Weights of a small GPT-style language model, trained from scratch on English Wikipedia: 797M tokens, 6080 steps.
MLP neurons of a small language model. Each row is named by its layer, matrix (up: input weights) and neuron, and shows model dimensions 48-143. Each number is 128 + 32 x the weight over its row's rms, rounded and kept within 0 to 255. Numbers have three digits each.
Before each neuron's rows is what it responds to, as a language model described it from the Wikipedia text at the highest values.

Description: Section and table header words. Words opening or inside section headings and table header rows, mostly in sports and media articles, e.g. Appearances, Team, Title, Pld, career==.
L7.up1469:161052146105111077113053166132066118085140128100152170104120108082148072148110108083083135192110139169110177157146127122090111063162092087153160147104094112149130154056123144108140157102142117137123125138091139119147094092117089098137130062174126147148164141178182098148128140162131129159

Description: Source preposition "from". Mostly "from" right after a verb or noun it completes (learned from, benefited from, assistance from, shift from), plus other governed prepositions and verb endings (-ing, -ating).
L5.up555:134171057122142107142123156081129092111112123081143083159129137120125084136131130163224152086169118098137119146115096166182127138129147137104165117138119135124088117092144134162087171197199044063141111141145087133148141136135125142103135132109127097098085128123139136103074091079176095120

Description: Word-continuation pieces. Second pieces of split words, often after a St/st start (St-ep, st-rat, St-at), and " of" in infobox fields like Place of birth.
L7.up52:183131181101064170094163154166167078153144167115130152120142091116089202080164152071141133092153142060096152101151148158208143117169139123133170117136103045194115128143138138149119097116091156102155178150094114122116133121088119134193125233174110065076103129115118123168104132150173128159

Description: Sentence-final word with period. The last word or word piece of a sentence when it carries the period, e.g. males., India., politician., also Starring:, usually before a new sentence or line.
L4.up593:127108198124147131125100159128113142143125108101187133127104172066118144150161104126072144127117212161137215153118164187130146101115159107095190071115121140107088102150122090125064193157141105069084103100154122140117083121146124134119153132113158126109141141151138130122090116089077093171

Description: Sentence-final period. Tokens carrying a sentence-ending period, often fused with the last word-piece of a name or noun, e.g. "Newman.", "County.", "Camarena.".
L7.up533:156095143091122145148119152135131150133160128120166107104138167083060105094122081183076134142144109132095121130121145114053125081149184096086167136176118107107142127130119162126071125123104136125128108092143108145127077101233137138102100143095141110156198154127154109136100140103135153137

Description: Table and infobox values. Numbers and separators inside Wikipedia tables and infobox lists, such as vote counts, years, and pipes; occasionally mid-word pieces like im.
L5.up897:086108166121130128046110218112089079167123153130138132111213103074095113127126174116139163139100087127146154106146007135135177144118115140127084111074107089127121134149090118142104154188125163064094076109112117095136123111147126099167151147123166087148115173177165120087078128102130076092

Description: Temporal position words. Words placing events in time or sequence, mainly early, later, late, first, began, as in early 1591, three days later, began his career.
L4.up1170:096094131159137075153133184196146041160129132152111153133118162162132138141126091086137168128145154162106205093125179168124138183132107062149108158108132113154138179147177217158140145149062142123170133151079089143120103146162128135129105077084133114122103171129151073197142133084087060128

Description: Second capitalized name part. Capitalized word-start tokens right after a proper name or term, opening its next part: surnames (Premjit Lall), taxon authorities (Arilus Hahn), run-on list items (Rina Messinger Israel).
L5.up903:088160107219162150157098100108110096120125186134152084096097168138153127113093199137155163102153116177128122140145123158120158118123093130132147141130099127211102122111137079111075133107089134079064177122123162132097133144111170163083119109151146148114133092123130148142149100121108155106

Description: Word-final suffix pieces. Final word pieces that complete a word split into tokens, often plural or verb endings, such as -s, -ates, -ines, -ge (reforms, estimates, guidelines, badge).
L5.up223:116139156157141066169077139109110113180137154074048129149105176143116211092174113106106094109111135089107164089106113115180117171137050091107075078151120081127088130073129116127086092200067117100095119144056118117141153131183148142118105132132099150137080102190116189111158127105105130158

Description: Predicate after long subject. The token right after a long subject noun phrase ends, usually the main verb or a linking word, such as was, may, dates, at, or a table cell divider.
L5.up429:116159101168199162136107135162135091082137092197063122105159178138090171104116121088144166116217140145111118194117124122114160123135117135135127153119110213146139155124097098209099101155104081149053131116102078150113059104117141123089137088161151158111122146161127022107139129080166108186

Description: Field and line-end boundaries. Tokens that close a field or sentence in structured Wikipedia text: table pipes after header cells (Pos. |), periods after years (in 1991.), colons, line breaks.
L5.up1170:180168202131122113103134179134125087100140122129155165138084088060137122146194191142156095131098184158124094129093149164168130110147080111089164164082140136116143135095101113144110145156164092039118096188184104085065060082157097113091152126124164125133104142174201129116127115148092082187

Description: Inflectional suffix tokens. Inflectional endings split off from a word stem, such as -ed, -s, -ing, -es, -ates, mostly on verbs, often followed by a preposition or article: wat-ches, revers-es, confir-ming.
L4.up252:149087107113134105144103136162111101168137142090097159176056182121184122067153134125112152116153117082180156056117154088192088152131100161138134131120116098161136131109102135137056137213145131112099163157117101149135173074122120132104114150149111139145083102088133162119134151110136053179

Description: Structured field labels. Field names and separators at the start of a line in infoboxes and wiki tables, such as Density:, Box office, FIPS code:, and row-leading |.
L4.up617:102130078151184178144138134147131081088101051127154139123171146112113144127163120084152104108115182174122172112077170149126140154128131097129186162149117156167095149138154140105112117111122053106117128088180132117141125176105187133134192106114186126128107171172128169120107130096154145162

Description: Plural noun endings. Plural noun tokens or plural suffixes completing a noun, often after numbers or "one of", such as films, licenses, judges, poets.
L7.up604:106106110121142100122122101115141092140151094148104144115047133090080161091104121106121097128115168117125094172152099112094125122145105094093146131161104106134093154143096124127149166108154056147097186140037085160143104102118094140094131102102115145132133158108180063117089069143109160178

Description: Table last-column cells. Final cells and pipes near the end of wiki table rows, such as a Time header, point totals like 25 or 16, and the word time in Running time: or at the time.
L4.up904:114114056170115117161098128113113095200154127137107110089092115079118145118168134124113074116123166171143144106111154090113201124130170104110110088139128121170082091212159125214109064159142170092169125163056164128146097163139166119092148115129148103134112088140145133133098090134116142110

Description: Boundary after organization names. Fires on the token right after a long noun phrase ends, usually an institution name (Commission, Corps, Line): a period, table pipe, or verb like was/to/would.
L7.up508:194143116092121172127079182092089103132158101134164106145099117131079146167093110177068195127157151141235110079176141066147158094141071061130156153110114152114130133111111187136075096137140148148126145121137133100127056099119163189082093079146169116080129188128114085082170131116205153184

Description: Closing parenthetical inside names. Closing parentheses ending asides just after a name, mostly birth–death dates in biography openings, e.g. (born 1985), (née Russell); also middle initials like H., W. and a nickname's closing quote.
L4.up1421:097157070106155165114115155073136134142166060173123104133085134200143109158137139124187170145119173097081150110149138203149133165164142098124131163134118140195073138149149151173088133102082177097110113143117154100121173073181102122083085098096136180160127208111164148120138108121173118102

Description: Infobox field labels. Field-name tokens and colons opening a line in bulleted infobox lists, such as Area code:, FIPS, NRHP reference, ISBN:, Website:; weaker on table cells (Labour hold) and stray prose words.
L7.up1477:060130112155178132169127162125117088155134125156125134121097086125112041102240136159130141120138165124114152087176113159118152111064089164079132105170101086118113194087126147123140117184114102155127138110154105102080125181140126110084066138151157144106114159189140157137172170130104107133

Description: Sentence-final word plus period. Final word of a sentence fused with its closing period or bracket, such as Australia., 1934., designers., and also closing == on headings.
L5.up1637:097103199124090164124076189179063108115137104139178189143184168138111115084141127135151113123129145128116144144087173187152117107145131066094213160117113129110138080125094152104127143169131085081123112102136126131101094092163118135116141127113178135134129167114168169148085134147140066161

Description: Sentence-final period. Sentence-ending periods, often fused with the last word-piece, closing factual statements after dates, places, or names, e.g. 1976., Tortricidae., Marseille.
L7.up216:110075089092137098172138178111089159185185067141146133154081178079090112106123125155104147122167165122133153089119130199117133102135176140096209127140129154112054113097128105098134099127123051158095104090134086146114083124120162188101131125099139181146204128075189092175116117133098122124

Description: Taxonomic authority names. Opening piece of an author name after a Latin species name, e.g. (F of Forster, (S of Scopoli, Gill; weaker on words or names right after a name in lists and tables.
L7.up1178:085156114127149115168140157146136108130121127154151060071079130032107060068119160159130150142145178108149134138144107151128143121069129126139202118148117115161164114120085120143070181113134142058092160093117139171078139144122103086109123158143127031106151107140145142082160179133106135118

Description: Sentence-final period tokens. Tokens ending a sentence, mostly a bare period or one merged with a final word piece or digit, as in "population of 921.", "July 1981.", "all land.", plus occasional semicolons, in encyclopedic prose.
L4.up1385:105123120097173115138145163149097109180162100133161103168084160149122135130188127150143135190159115156129141049072100195089136096155156136109145078161124155111139142117135164104110113207112127123112139099140105151178133088175109126038142116118181148120165145119175074168137085134129096062

Description: Proper-name pieces in lists. Fires on the first piece or closing comma of a capitalized name in bulleted lists and tables, such as taxon authorities (Hahn, 1831), person names (Nak-amura), and place names.
L4.up90:080154111139183125123178147128119145100122105163151090089055177081181074123130195103141155129173123088097134179115103211082138090122096084113124093122103123181139087100155120135118191115105097092109142077139174153123143170117176142114203127221145166090137127153142171160124138139089146129

Description: Prepositions from / by. Prepositions right after a noun or verb, mostly from, sometimes by, with or at, opening a source, origin or agent phrase: learns from, expelled from, release by, released by.
L4.up1538:140184120045132108090143119124103137095159129080145098125162154122149158136129139131100121116111126125139167129093098121149154099128094222137136127143114107189152192159096175150066094064144109108131135105107102089104130099129150149093158085106127116146144115140148144110141061088074150133

Description: Table cell separators. Pipe cell dividers mid-row in Wikipedia tables, mostly right after short numeric, dash or empty cells (scores, standings), plus "—;" chart-list separators.
L4.up1252:166138139134104119081134136118124086136168120108134141097096107179129069139161158104171071170115122147133147153157075128094151105148120090103146181142092150149124163116145141208124085175059128094184189127094118179106096125149107109108094107110163166131110142126144142175180105089176124171

Description: Prepositions after nouns. Prepositions like of, to, from, about that follow a noun, adjective or participle and link it to its object: parody of, letter from, involved with.
L7.up993:123133076112159156170123106127070100143137138102111132109041144136186123166133144137151115074150110136086084161177118169181123113165160140091153172085102090150131136180102159126118089227096107128128093125106105109171066161147165081118202131170127089132119173119141150127110150136132114178

Description: Capital-letter fragments in names. Single capital letters or short uppercase fragments inside abbreviations, initials and names, such as U.S, H. G., Louis XV, Elfsborg IF.
L7.up1644:086095081112130095096137132133076091140122132124115123153136200150121137141088179151141111110110093168147109123151093211137127158083138138056132167161105135123145135120136148140161113114168124085128174128161090084097120108194157142100169102136129151173151225088156138081146123034169116095

Description: Word continuation after parenthesis. Second word-piece of a word just begun after an opening parenthesis or heading marks, e.g. (b-ook, (w-ater, ==R-ep; also other mid-word pieces (underw-ent, reg-ulate).
L5.up1466:119104099120134149151141147139138042179153146029159185149153136147060171116180126087131143158155176100149118059133133119146145109110130075134153120088104166088128105174125095125118129136111098106110139158162188091100169103114124113166148162115139111117094142116110183169100143147128067139

Description: Place/time modifier after prepositions. First word of a time or place phrase after a preposition like "in", "of", "at": early/late before years, months, northern/south-western, New (York), approximately.
L7.up1324:091098139136117127186138135159159118142151121114111136113141125117125142083151086113145134168180146100148101095103150178090183118122134154131153149102086138101095186135164130196102122124137174121082144122144132124150125084142125152145163161106149099123132202112155138097106139115148051141

Description: Temporal modifiers before dates. Time-qualifying words right before a date or period, mostly after "in", such as early, late, mid, until, spring, day; also markdown table separators and pipes.
L5.up1470:097044141160134145151145083178141107053119115107100110034098146099143159157141128078116115146153139110217103119121170150123149122144139123111153123069092186091093143089131158159108180085104136117109137118048152161103137128124163149162130155144077147111141155142140182117148154113107077136

Description: Label nouns in compounds. Nouns ending fixed label phrases or table headers, mostly sports and stats: "| Time |", "League cup", "NRHP reference", "football club".
L5.up1319:131093119185177176091099174087098116112203134169089154164099068178105105107113107110138130086201108116162169156118127106089192135100155139164114109083144104136139188096118189114136130173118159139115147152112152091142142122138135160162146142158181121097195117201135103148149180135108107144

Description: Numbers in table cells. Digits inside numeric cells of wiki tables, such as goal differences (−14, +22), vote counts and temperatures, especially just before a | separator; weaker on word-final "n" (Redfern, Kolbotn).
L4.up1091:109087100112125124105121169095119086178109078091138127152147125142123076177103086062117131131148139133138184077145163107130117137095115157115101040145118153128118120188115111174106152154116152089138131092080082153149127141129159112075158162152128071063076107159144168139130139116116134130

Description: Main verb after subject. Finite verbs, mostly was/is/had/has, right after a long or complex subject noun phrase, e.g. "the series was", "the reservoir was emptied", "Camden was".
L4.up556:092143154147205107082065149111161108069146125107111116103118154069041182114110114113135092156150121156175117105106168125098157146113110171131078094160130153161133167077131133125119065195065128107131138081119137168137144161160111144109111163172164108136160172132150101089117163105187121143

Description: Table cells after numbers. Pipe separators and small numbers inside markdown table rows, right after a numeric cell, as in box scores, standings, and episode lists.
L7.up382:078162118145173153115099178115107112122132082080123149111125138117138145107153134109057113096116121109162125139103087121160128115171116073119183101111122151130107180138140174090076096085152176038125194190118095116161099154143104113129131156153144165126120089191171173112165113091136192137

Description: Structured-data field starts. Fires on the first token of a field or row label in infoboxes and tables, e.g. Average (precipitation), Density:, elevation, and on the leading dash; also on a/an after "is" in opening sentences.
L5.up1679:130126111154179094098130100085132116115119058140090134163110101066101091128165126095115111128117194172173150119071170159093116125111120137102150097118124126138169132142135106137089124175085105093100117120142120147146117136113176150109140143123157090140139134183141164084106108142119181089